Weights of a small GPT-style language model, trained from scratch on English Wikipedia: 295M tokens.
MLP neurons of a small language model. Each row is named by its layer, matrix (up: input weights) and neuron, and shows model dimensions 128-223. Each number is 500 + 25 x the weight over its row's rms, rounded and kept within 0 to 999. Numbers have three digits each.
Before each neuron's rows, "fires in" lists the words (lower case) most often at its 100 highest values on Wikipedia text that the model never trained on. A number after a token or word is its count.

fires in: "was" 55, "were" 17, "are" 7, "is" 5
L3.up1571:488459541540498470507492484479512498528486531504502505474489549521484535509497476486492536502502515483502495525492493532500498509501506490514486498511474493555553478482499511504515507499495489505480520492486496503464496506480491534501530508536488485529501460526478498566486494519493515520

fires in: "an" 37, "wwe" 8, "wang" 5
L8.up1588:506529496452490530542521538468498492484464484541520476445494501488503513476513492513531492523510483462460481516502498486487480504499502494524460460508521502478542487460445529501473508521488520507485502520530509501486523499541485582479522487485462500480532469528508484489456487534512476471

fires in: "its" 43, "s" 25, "their" 23, "the" 6
L3.up1631:479531515486534519477486475492507505519523470498506495487502495508493508536511511531492518456445524503452488501498549496530487510535499496517503507519532504492483513507495489445526456464553535548483495482495455520527517470491502513534526508502498537467452525494480508510463483525513473506

fires in: "an" 85
L8.up1299:494571511521473486493526479511519495495480476538475482530486497516479497500511458479473478470505500517481488493477516480481516506500491535518544509495527504505482493516523533486512479500495496518497520477504488473479540469477488518449463504480546452431511532504554526522519532510463553525

fires in: "at" 20, "before" 12, "when" 11, "until" 8, "during" 4, "after" 4
L6.up361:509471476483517486492494507516531527489549497490513520507518515498523481521493526498514506504498493495523487456458525566567466474541516493521479539544461510518505472536494506506517515478472549463470486538487567473502517531503490497519516499484502511525516527475540496436511517494524530486

fires in: "can" 19, "could" 13, "may" 12, "to" 12, "would" 6
L6.up204:456505519523513487530493515552521538516504505483491447500498482524480538536501497473471473465518503507485516454502489535474469489488505451525476494560517537511543513488483484521476529538479554508456528540527465503497474458534493502514519521493485515517495477531497521470501491488527432487

fires in: "the" 31, "was" 19, "in" 6, "at" 4
L6.up1519:520528563529475508498539494493533506493502511512489533499527544523518486524500505483492516491508509490525511494500529467469506472535488490494522517509529516505463483474508491437523552473496501522461501488506476483457456475449508499553517494475556471464564472475475512515478495520519481534

fires in: "of" 61, "and" 24, "or" 6
L6.up5:506483505529521548474496496537489475574531470480480543481521515530505498514509483501489503486510446493507521496492492528529517484506533463501502469528451452513510518509448487510485518430467550501554541507486508501564520508483484547540551486490507547497490498501507510524523475491508506492

fires in: "he" 37, "she" 24
L3.up376:494497489496528483517473528565498488502423526499512488527544480506471502485536524526533496488520464501523461503495461490524484475527483524488505502510510473521523486484489487479490517499510515507459466531513510528530464523533464505506499516441532503494514511525509515459572511488523543508

fires in: "an" 76
L6.up738:476483513531486486496502475500485532481473518510495474455439491461504479472469491470491486482498484505482499487451484506479531522482470515549489483480514505504512521471506494480542556532500490496464524474536533496516540499493463501511506491522463468501492507530492510529484491501476498468

fires in: "of" 62, "orlando" 6, "the" 6
L3.up1623:522509517504480498531508478503534497501507503505491468512525514539505488472501465466515536557483522544535529498547486474493520532477476547496508526513495478462523488458505542467504475467486532493510459503522453534456539516474509471512506500509518486433452476505503544527505500502504479474

fires in: "born" 53, "of" 5, "capital" 4, "households" 4, "manager" 4
L6.up1322:528523522488485508509427488472474499478501507540478543515503527535501470440496494505514512492450527514516552473504520506499504549522480500488486545520454490506528480494506549524514518453499540504460500510498498455481516489487490527464429498536446529462487530495569511524527469488514520493

fires in: "a" 36, "several" 14, "more" 13, "most" 7, "two" 6, "one" 5
L3.up706:468523501517528517468464506520562503509504496528487486515499502491463512494535485494500505517514505525509527521517488466560537503497459549513474508486464522510522468515509459509535504485502500509522497472469468503539484515530531462527501544531511476484521471553492514499535496484489505515

fires in: "and" 33, "likely" 5, "only" 5, "but" 4, "also" 4
L8.up1262:517516491497473549539491492495550503524455479476475477522547493486452548483511501533533498527549515512499457500466466518469481489468519491523520464494516509463516484523455538509514510476477548495491473476508485533504509537508496491450503514459517534490488504508483544517505478478516475503

fires in: "and" 57
L8.up1378:498509472538458535542493522474535511495527461509490511489469500486526514445478499465550452485515491452500506487498462464533489508467484497526484509496501498490496550539517483520496521454521554475533510544489541489469516525516460505561510520490478491485490495489458511480458509498460480537

fires in: "of" 40, "from" 21, "at" 13, "to" 12, "in" 6
L6.up704:492538500512486472474519499534490483489525518493499500516479527516545522545492466508444486552486496494502518478467545461476464500543569527469521504515442486534532473508496486489506505525477491473487478501545485457517529493529507539509520510448535461490495508484517486506520454513477456511

fires in: "as" 37, "a" 23, "was" 7, "appeared" 4, "an" 4, "also" 4
L6.up1012:495499524516494515458457516492534514481498517461501530520500506503483535530475544478492534502484526561482539495463438496508504475561532499529493485482488496489512477533508493508550523489511515535492506455530457511473511507491516481497502495470499519497509500527503531488472461490481492511

fires in: "of" 33, "with" 24, "for" 16, "in" 6, "to" 5, "from" 5
L6.up1169:475519516529491527434472521499538489476562511468503501483476532515503523473453482512500515517487554472469498505530523457477464525458511484522477523542482515450514480515500506483526482511480489511532511503504497492496471536487457553511471502503523479471500511518547469478483496556501527532

fires in: "to" 51, "would" 7, "could" 6, "helped" 5, "not" 4
L6.up15:485512489469529465501492527521503488532506507492490507574530497509511532512516488536516489479507477487535466489495477478488559488492505526475497477531506471521471495501487536519498467513467530475525487494498482495478530502472506532514508540483493469524495518537518504486465494499533470520

fires in: "of" 34, "brigade" 6, "reporter" 5, "11" 4, "to" 4
L3.up1358:495510472535470475473476511433501523537554527546485456521538504579455504485496526510525498552495472519509512535520501476453469526483513545515498517532448515496464508505497520489444519461476501471518467525525538516488451458530489502477482539523473487487493541491488502514464511474557531512

fires in: "to" 98
L6.up1065:449481507504502476494504501465520527488501458471465507528543570494509487495521478517468523489530469494482518454514527483505477516483473475459514507534492521526539494507503486540516500518491490464480479495512497500460482498496516474462512494513512477480470501536499499497535512524501483514

fires in: "a" 69
L6.up1126:482511518519502475498477549494529497520460517504527435480510491527534518492490522520468470507471474508513475537505491521509511490457527506515515543432504491507508482473513502529489539484509568468429517504475507513515534465490540471530554474525509494516516533509473482446497466502492514527

fires in: "but" 32, "when" 11, "inc" 5, "racing" 4
L3.up1689:525490504537465493451479521487478515535486501518508487493506476521505489490470506513518541457506439488489537465514558508489493529553517505495504515522471458462474500497490502491479466466508529511522547506483531495485440528510482489486487470477500495488498531564502509483429535527492500489

fires in: "more" 22, "just" 11, "most" 9, "some" 6, "only" 4, "well" 4
L6.up1127:510528486558510478536438471505500524495487507491521492534454507510477468488484507488534513512530528535525500516492479449539487492491524532525490495504479533556497496470467471506493518504528526521485496516489522509512499518500527524472524532492514487486530558492515538458475506460500520486

fires in: "on" 89
L6.up766:536499520534457482473482480499495524536494496514476491513474473529478519497504541510506471456523501484548509508498511530476525513505496493538496478521513507488524447456487483517505481508490577497442504517477512478499517548504474499516487510503464517478500519410504531500476482475505476494

fires in: "in" 21, "it" 16, "by" 7, "he" 7, "and" 6
L3.up1641:472505484489485550519420494461511482529554516517490504529492504528511464468522501508493511505460526510504483487467497487512472515514447485495524519489516498536499520509488471478527494504482506472473505528444462505500511463512473525492507535463528495468486523492457530517495515431543520486

fires in: "as" 32, "was" 26, "became" 14, "the" 12, "become" 4
L6.up772:496523553465496476485510516518496474520555498446509514500480471454472498576494462475511446548502501566486466506484493486547536488523500546504475504469528522496476473516510491514494473501519527446514518509507463492480486502455543493512466474455499514518500502488469530511500516511448536502

fires in: "4" 61, "5" 22
L6.up693:467522541429502520498535511463470503493529511471527539496478527533489538488492481484518495519475504456457500480487483452449476484478525487493469496533541526526552535494501540521472525485495521495497505523505467516520510521471503474499527471513534504495505469515527531540491467468507486495

fires in: "to" 47, "for" 12
L3.up952:547495522540495468512490496511515528512527496497504512495501500475482495491535484487472494500461504532560500497508532489485507527461480489481433482516500513480480445480507489491478509451442476467505528550510495548528493531524486514523468456524504507459553501512533529551541453532523520513

fires in: "not" 29, "to" 28, "of" 10, "may" 9, "helped" 5
L3.up1784:489498523526468462508498508473494444499527493526518521551516476499538489497489504501541512464536477453510469486503546505517472534498443477498482492537532491506539478464517474506456519480491508480492480471508443479505504481478458541477528518477507495526508486470478521538485531510468495547

fires in: "and" 47, "of" 10
L6.up950:534477580536474524491530525546522520487523483482462484491492576531527526536502488507510523528511458503499526536474513497556493484502470521458459513512551498501495479510476480474509521539525485510508517487497489465452512501521475508496536508540530529482488497483511479530457529503493503498

fires in: "in" 34, "to" 10, "by" 10, "of" 4
L6.up78:516507507534525483458508492500515514518478474454456486548541485489491477510511517511490531510486496490486467485477495475524508471436459458510447554512510487514471470484455469485497439532465474474492489512443523525513526552489548524515477533491519501499473492545502573530509477515520446521

fires in: "a" 93
L6.up68:516524509476507466497488509512519485456466488509502462521489525508484523457511498494478514496485508527501487524523516461544500498501506503504474571486483495506519518544441508521504491473490528495448479534521522482505532498447503459485517589507540524474470488489477449552516478495487495496

fires in: "of" 28, "four" 6, "by" 6, "both" 5, "between" 5, "million" 4
L6.up1644:487525490520520523471504486457510490492498472491495530488490534546515514522492484443547484489522508504469460556476455510531494474482530506472467544500491510485528528570498523482506442519497541497506508527470505488467498463493478505535561490523472454486499481496550509522514517537493467509

fires in: "of" 61, "all" 6, "surrounding" 4
L6.up190:473555528487503492507501480485535489497474481521531486501508453506500502487474455459506484514520504512494526488522467514519469526504500510457488517517485495511492512482499487534486478467521495483497460480516486470523493527524506506542495507458505516529497491465505471537498490458484450448

fires in: "3" 27, "4" 14, "2" 8, "1" 6, "wollaston" 4
L6.up1317:521467502458480487461509476506518514464536531510482532504477492485496516558527483530471515529482495535460460481512480497507518517491552521486442498518482549481474497465467530487474517465512492480471541490502501443497511493487498485459510505517482491523528480479516500531488479483482500456

fires in: "of" 53, "the" 17, "sides" 4
L3.up449:492499492503456555517480467483535492514469518522510505486517518485479501461497523502530472538485533561484531485492531484491485520466530499497545465521507522493503472465476506531505542482521531491525509445501470437479501507498485510511537495505523526494500499506478503497507525529493503511

fires in: "for" 17, "while" 17, "despite" 6, "although" 6, "soundcloud" 4
L3.up639:504469481511513537498539537514475506486482516496475495496498501502499508477519519477518553474493511519536477536513521456522460512516512491496490498549524533478488427485502490511481536513511518491494509460481524500506506519497520527525492449518478522475476515525521512481505492498498486435

fires in: "to" 54, "not" 26, "would" 10, "t" 5
L6.up829:488520534552505435499493528502527502484494501496525500497508519453516534464484550510523500491498527519523530500527438492533522516469485491480485495534556513539527464484484475494483511489480521515508495498495503502493515499457505524531473515448522485470473476545513530499523499485477496536

fires in: "had" 37, "has" 21, "was" 17
L8.up1784:497440512519471475473516470502535503515516509459475533491494528526485561488488516468424512483505530459537461505489516505542445489488503488491532531490464523489480517546488549474505513516485482508510459472499505478491452508504557491482535495530506474490552520506495514475487514516550510486

fires in: "the" 67, "s" 18
L6.up659:444512497455540468502486505481525482491491501484503503497594502560452560473530449520504536525416492507499507490448530475502509495532472507480497479450496524501492503500491490483477538512507518526486488518528488508517511481517474509518484512493511515536522453482527489527494514503519464539

fires in: "of" 47, "to" 20, "on" 8, "among" 5
L6.up348:486489507519435515493449494496489498516512546497520505480519543507502521529504519513454474504487535521502558506461498457531508454494474540534503482483488530522485453495516509495488487554502510482524525484495523490480484532517463479447474469472466517425498523519444530485499536493530551473

fires in: "with" 39, "by" 20, "of" 7, "the" 6, "to" 4
L3.up930:470508492513498507476515484508506497489507471425509493446526518517530546531520509468491504498510489490510523538488527496512507492521501494503550480489472525526513503474526461478493494497477521514494479537467441488504505555490477508502483526472465501487503516488500559464478509473533548451

fires in: "of" 22, "community" 14, "foreign" 7, "jazz" 4, "hindu" 4
L3.up1722:479504554514492512495507526538516543496506493470447488482555519462493513499524500506466494510514493551527516471484502470525475475516552497481458514524512435469486509440461513516495476524502493483499492512500499530538504470512478520482486493512468527479462506500511480456520502450482490483

fires in: "is" 27, "as" 26, "was" 11
L6.up203:516454510510491521545518489450519513485494496512502549501491473487466536500549528543509536526508548499547519451462516508521478516503532470495456444470529516506521485469494462499492506490494562508491530517494509450473464452524520509504538490528520510538486498503499526497477499507485499491

fires in: "one" 15, "two" 10, "no" 9, "first" 6, "three" 6, "four" 5
L8.up662:481507460498530476477499484496523496481499459504490492495501489510528500486461535530491515470506520538465544513493470486519537492510481472487466468541509472463511478534554507494500443525475495496482449520479497470535491485480489504508527502482481488510512494476497491526515481499543457506

fires in: "of" 29, "other" 16, "few" 7, "several" 7, "certain" 4, "latter" 4
L3.up1278:503513481532481502487443499532515530519501476510495495448511528483509490473503464496524507448504489530514541507500482528577497515519503518507458494505534475493513503490504561485538524574487500485512513497510495503536472545487487521514530500506487543491494500525497486522472514493512483526

fires in: "the" 61, "a" 15
L8.up463:508526501517490495453575505527527511455553482495500534479528446497576484505508492528514499468499513513512512476476520458502503498532523510501528500527464521472510494503500489483456504514533514523506514533491536458500488481493506526495529474495521513515508526534515532461490498508512458526

fires in: "at" 58, "for" 27, "attended" 5
L6.up1725:500551538531476459447483490504493505489502517519526485494533505545483545498522480448509498469504530480498497525512438483480523493456488493526515522476507489501501491456507533478506523490503492478526478514492462512497488471538478495470459521470485468499501476539531495500486544474570486545

fires in: "of" 28, "can" 11, "w" 9, "led" 4, "on" 4
L3.up1653:444513522496469525471443532497517520495528473487523513457465501507482539523496527521525498566552499484504555488517495513527494478514459464489505548494534478491508503553499513492486516458466495457497473458455534485482476483507500527503547523554504512459479524507478512530535507438501515501

fires in: "de" 26, "a" 14, "da" 8, "et" 6, "costa" 6, "ta" 4
L3.up523:510519502515512526499465492495548473468526486538497482509526517499513469534489459496472479472528506557541456522507503490480507484467464492467515488448494476470480501464489464516496509507514508487504518485473515481491496498481498520466544463513492491438464527489485510511506481534540505494

fires in: "in" 46, "his" 16, "s" 6
L8.up106:508496516481511499453513541506531491500504455503489513525509503523505548489519491483453489530469506536456539501507545528498468518514519517513448497553488509498569491509520513473535502466512518481500492508485445485457492524494516470521486486494473513462467462510513513516488528493476466526

fires in: "had" 49, "have" 35, "has" 5, "get" 4
L6.up109:509521488477495510483463493475481458495508496521454487474476525496516533501436489535523501463500549505497488528557526501474503473462521517520457495463516484450485508502497493452460505460499468531474513509482487523516486499485508517450497493506439494515470542485504512503495547500532502486

fires in: "a" 33, "as" 33, "of" 14, "when" 7, "zimbabwe" 5
L3.up1745:457509488531514498478473475537516552524566531491478449480508512510486475530477484479499541474508466474550507491528497512533493505490521505550482523508499466499512457482482543535493486479460468477508511494528516511452528515549519491499494500531527522515490484521533514483532530507496503515

fires in: "of" 24, "long" 11, "north" 7, "in" 6, "raf" 4
L6.up706:513509476518495501507529494516462505529508485476515458490530527542514532503475472473540464482450450497487516471528468499466490468489500481497493491491505504530481499519490508482474507501487512529473517495454498508490524503496455459496493496503503496486472519475514529525521484505532541522

fires in: "the" 72, "to" 15, "of" 5
L3.up424:478493553520523528532466503489580495522548489529478520494506477500518492526514503511452524494510483498469477506496486484466503489496528482483505508521507486466523504520516461501545513485474542535469480467505533546502456448520520489485489490487529519496485494489468499498582523468495514488

fires in: "on" 47, "along" 4
L3.up692:502510509524519492492436459438499519495539451509516500569523555520504492484526475519536496507534485514507508540501454460456504498474464502475479476524514498486531488502523443489478536516487503535491501528466488560518482472482474519493490495509514514443495492528483491512510484488497526494

fires in: "on" 23, "year" 11, "later" 10, "locality" 5, "didn" 4
L3.up1545:457522492508466520503463513476508522505495496525456479489485486439492478520522507504531519536479482528472514510488496504492506495502482507471504506495524467505461484491524522514450475508503515514485470482484508461495499556484462508465514505491521482506512499514479496517473503518453539504

fires in: "of" 29, "at" 17, "by" 9, "end" 4, "attended" 4
L6.up678:477476503516529470504510533530504465494480489524474517522501494484505525536450513448518491503530528480496512516496469479514491532463510498499465529500485478494497472503523491446487521506463520496517438472491492535510493470478496519505482526479522496481488496501539479505570552536488470527

fires in: "of" 26, "de" 14, "ii" 5, "martino" 5, "i" 4
L6.up27:505492532500520476477489491501508514525521495477517531504494519494482525466510477461459528489471561505553479524552485502452480516516550486521528471518477505524485496493526487519488492516519524474489494506462490479510469483537464515474470493490474515496542545491521478500487490511497526484

fires in: "it" 59, "and" 22
L3.up1083:503554521470475519493466502469505486501469528529494501495533517513512494502510486483479500528533553497457511500486479506526466447523486508487509463487501497504512473492516484492494510514485533450535527501482516445488517547527531541511488527451492503507464512539490537538507491512535502444

fires in: "of" 14, "had" 12, "s" 10, "received" 5, "did" 5, "her" 4
L6.up817:526517506494488484465478518539508492506496490459507499482484478497481525512467499516461508494500474532525481471497522483498493455489512507517508458488467510498516464468538473476445497504490499483487529531496459534524495526515500496514465520444495523469519529513471537501517494518511477493

fires in: "in" 15, "of" 14, "for" 10, "from" 10, "north" 9, "during" 8
L6.up86:520491505509450490533493480522495481495483506483513474536501477480500519524480489518464502472477526497509460522496496500509486464476497532574536553513509467527489480522496512459496504542478513516533481442503546518494470495484520517499496485478489486538503484464498508509523502539528504498

fires in: "as" 54
L8.up1087:517502515467443494521505548498504495521516548437458529478521466479481463516516485501500531463519512493540477490481480531532525485454474491473492517494475465513513467484551512478519499490465466460516527514468490502506473501492434483506484520469472544495497506452499513520443521504479496481

fires in: "as" 25, "that" 18, "also" 4, "it" 4
L8.up1643:484491511512508530484490500483483470519461438458501449492473494516506515471516532530479508524509530483454518526462494507509488492451445496535498506491494528500474471566486555525498483503503498520513473532502493478483489473496517524476485515517496472525507489533458478477489504513510483523

fires in: "his" 53, "s" 6, "her" 5, "of" 4
L8.up1177:488542498541511507500494493498486466503500554490496514496519531490537491534527489491475477496484514508516491464542520570512472512527463514519490485507523486484544476512511484483520538498491472522495468469446454510513468530480484532508505498459466470491501508524479466511514509507545461486

fires in: "had" 32, "also" 13, "has" 7, "have" 5, "harriot" 4
L3.up1738:481512489517544500505439506452500525517500486510476511518479500512478515466543516470480498519494434459512482502422481479529500482453475495501503502483507491483539510515501490498510501533514496532486483546498481454523498470519502501527482507518475517509473563540507546528497525481497497517

fires in: "more" 19, "most" 16, "very" 5, "immediately" 4, "10" 4, "13" 4
L6.up1500:474480488488495512493511477535501494546506525492512484459451508507510493505465513530544497511489516498529499531488523474525508520510477504528492543441477539521497488524464484480473467495475558514508498508494498494502574514491492517538489517493511504528515506507546466538499508490502553522

fires in: "at" 24, "with" 22, "to" 6, "khz" 5, "surrounding" 4
L3.up740:465561507438441511480511504500545523514495509498505567491478524492519489522499495489524491521502450486524510520509536470453497526482526497512497544523507525528492513513482524492453511519470521514499511513520508503487501524549475528482453493472511475478496483484508520489520512460487512519

fires in: "of" 53, "these" 10
L3.up669:464531468537506468498472468509501500491488446544489490506495489482508534469472454498511496488492538510497463514487502493475457468523474495530518518506463487514487487504509506523494524487500482504527473478493505553516521499502451529526511529485459515491487520505507506537489524527517498500

fires in: "the" 18, "s" 16, "its" 11, "their" 8, "a" 4, "his" 4
L6.up457:458518498489495501491524518518492519503523529477504471526528507523523488475522532513443510499492498528486514501531527483467497526509492560499479472507490490474547489431484503479544463533488482485509489481494499543477537479502527520470514480519526476497525492505522538446493514480502495493

fires in: "a" 35, "of" 20, "list" 4, "career" 4, "high" 4
L3.up1111:518485491483532508511482501487500521530498524488493461541488510545507481531490499529490503514476448488517459482506529482560483508474500512484505482501502506516504476501470482535516531514529511473489479494451487483497542491502514505475504501517559453530520437497497494459558514504484515541

fires in: "a" 90
L8.up849:503473508453497525452482517506532544479531476494504428509499472498500478530509474513476517504526510511508503506540536547516515485476509457519482489534547510512516481482543519481456535522469528498489511492537499507457492463489487516465499467530522507486555493495537490482493472540521489493

fires in: "of" 28, "all" 16, "more" 12, "most" 9, "million" 7, "other" 4
L6.up88:505556492521510510500469538518471488514496474489510479468472554488493486517460548553506437502497494517476526473479540512532505515482488488495479451526492516517504471526515495483473521531499496509483467465507536461499492560541535480495520431469507538498501535496481512506519505481461483512

fires in: "of" 50, "for" 14, "with" 11, "to" 10, "among" 6, "by" 4
L8.up1359:489491525502490497477529466488542493482555460495484506490492507503486484501531444541453477496495525515527483516457503475521480467463503544503481534464443469476524495498497463518488501531514514505475483515479456488473526492503468472491494497493464514441480502494497503516513500529544482531

fires in: "of" 15, "s" 15, "the" 14, "from" 9, "through" 6, "by" 6
L6.up618:475534550488510533489472480476486451487482481545507516520533522491509531515446489472497498493500468515457510484521517472488509508501511517451527480476453520516519516530480492461517466514516542511490506488462485489493506529489488509513497534476466552513505512518508528505462484522480526499

fires in: "on" 30, "along" 14, "result" 8, "alongside" 5, "above" 4
L3.up109:521488484529492471476503524455479515540499520523497478487479489528487491500508533478528449502508496534479504530498532496511518485554461526519500480477518493522534463493518488499485487554463500526463463518472531473485540505505455466500455509483516506521485514510453497536522494455513561503

fires in: "on" 36, "world" 8, "year" 6, "time" 5, "district" 4, "river" 4
L6.up1329:503508545517529475500463456522497553468525545534506514539513512451489448508536513464478512497496547506505519527492509534473517486484482474488497514500494492474468477460475506468500459486489501507465492478491539499476500502478484518478494492503458533456536474465517477522509471494481562462

fires in: "it" 57, "very" 5
L3.up478:497527488496463484452496504470497474523488431506509494512520499518515457477461478487529497502481499469480527530492507493452532532521489503503493517509506530487481507500489502531515518512503512528517473506497498498546498488474534520465459521515486536527495491514488490483493520494514486475

fires in: "this" 45, "the" 24, "every" 8
L3.up1051:489499533492538507525435462508516464492507538520517494502472491468525493452503477557502518501491493492524515545500539497512432514489499478474478515520493532482473466515541506515532478515552502504509520540496468487502466502452493503522541482496536506501494501481494529505523485465461527536

fires in: "of" 58, "highway" 9, "takeover" 4, "in" 4
L3.up855:486543497533473513480503512493494509492488500514512533498533504526530510487531521548503481502539520529481496525512462484543471510500487516452545485543525489488481492483486478534479542533482487512452467491510470512488496476555500534534484502501486524491541473475504519474497501482490524496

fires in: "as" 16, "university" 12, "of" 8, "with" 6, "club" 4, "became" 4
L6.up691:486537528510507501491481534530480536480500510451520479468465499478471488498521506500485471491503513531471500504472473500496494503538527470517501492483471460527503478463493533458499514439497519503475535518440459466494454504526503504502505483439492484453513473506506513487463476543460495492

fires in: "of" 47, "science" 5
L6.up270:487517525498517509485502527477513497526439524496501491496438486510504458526490511541477507444502468502480518470506529521472479520485505466495486521526504465505455533539500508538518523495511510538494512499461485473463498493483517534514468520532469435524467486473509519515453556523510523474

fires in: "a" 46, "and" 12, "their" 7, "its" 6, "than" 4, "s" 4
L8.up1238:479515478501464465485457502542553528496525486510521485506554477495482480492551464502489517498507476503492473528523500547521499497508518549490492493480454510472468495474513475488506528495493485479515450480439466518526473510446517534519513493471497502508486517488449523487542509516529509496

fires in: "of" 28, "community" 12, "azerbaijani" 8, "institute" 4, "banda" 4, "zandokan" 4
L3.up1707:541492542463487479483472483561558545523515511500501534471483539531504490488504518528492502506535496516513457491506527471516513529517473478508475546460509521475527494508491452524520534451536502516480533521465519501496506528490520523517456473496550530466481490508443506475484507456491461506

fires in: "had" 28, "on" 15, "has" 8, "have" 4, "of" 4
L6.up355:510501524519452447550459454500524546456499536480514475546464481503527485494493494506478488504513522510506512502486511495460510475484502490497464467504532539488511479484515496532524454522501480510442511494468507486542530491490467535500466513549471495464496575486472506510515490493525525450

fires in: "would" 21, "did" 14, "could" 8, "reached" 6, "will" 5, "left" 4
L6.up1683:483496486485465486516511581514544473505528493540523511495518557524511487501481497460516527485501464507480504515458491534506520508507488489532511457504486510520496546530492499477502470488500492499501471491483504470500484489474504540484494532492473492576534481460531483500468517551520497475

fires in: "a" 76
L8.up755:465509484500495486454517503516532454470502495514501469519500510493524509545513511506507525473471530533505521500517553470488500511500519469558506531467477521536501460526490472477487520504450544468499490504503470503513509495529505521509517494465531520494513539497504503517494450557505524510

fires in: "on" 44, "of" 8
L8.up533:498570495551536533535472504504480514480506509500519496533496541537528499500430482501497478506500505487517468483514523510535527513467518489526502495510504472456471496491483484440502516545495498485492527476474500495486463518460476517509499491504523518468534528478500511513513507488471533481

fires in: "a" 27, "of" 23, "outstanding" 4
L6.up1290:525490516496472484436455512498506471491526484494512510489500469503486522494458525490526476544515547524501479483587506510498510489512501500530489491502456504467520494490539503476473510493513532493500494488515520490491467484493481471449473483508460504450482506500470478529515499531498510535

fires in: "had" 47, "was" 20, "didn" 4
L3.up491:528486506511501486485491501472506519510516488466496501460494556505539474508538498500505571499519496490506520526477501528535529498532530508485507518528511456467476484467515577486480504445473532472511464552477507515492462504480470505521485479504504499495503460465523533523511481539542483482

fires in: "a" 59
L6.up1755:488503543472489470451495492517505511469498434518516468546480521493487489456476550488487505476496521500507524495553538467434516492479498465482473532541494484490492521488547497546489503472516556494520510476438447472496492493504502498514518466495526505518528473522493521508540492545465524490

fires in: "with" 28, "the" 12, "a" 9, "four" 8, "la" 6
L3.up6:445476530485463533496496506472514504497484489474494463496505472523532441421554478486524468513508464481504484533493500457507478505472498505508515466492488538470507509476503496527479519497503540491471518493520506517498492506498511513531499558479466492475523498507490473511505524490459444526

fires in: "the" 44, "other" 15, "these" 8, "another" 5, "further" 4, "this" 4
L6.up1480:503514505518512522531542516503558471487520538503500510475545556465506522469485516516481495501528485503520535471473558493532487542472520520503479540445507515491489454501474494501543484495512533506506526491504491524510460516513522527521531523486492481492525515491525510474521441513486522483

fires in: "the" 21, "national" 16, "an" 13, "state" 9
L6.up193:531473497508489480504467466556524469463502556459510521481479489441499503460493501493495540513535523526481512501441501491489492509504518511502504456462480510546489515510517481489562500501573441538473525524491502454529503501468517525501485460488492476499519548488493479527546516493493520517

fires in: "most" 26, "the" 26, "a" 15, "no" 9, "electric" 6
L3.up1425:458526544482518492452515535467507510460503474548438488462530503538486490494541494491486495494473485483521523537466484494487483514458459485523495489476519496500503484474491490522485501491543503494467485478494511499512501522500499509531470485537503481496512504487520509540527507492488516521

fires in: "and" 58, "of" 11, "for" 9, "an" 5, "toward" 4
L3.up1410:510556479481515485497450475496516485456546469499492477530496513510518506507477566486477543524494556485501492539489473499464498496494517518502519492528552482474498551471515455483510496476469540473489464518462495540471464508468490535510496521480539498456543516500498485541556481546540521466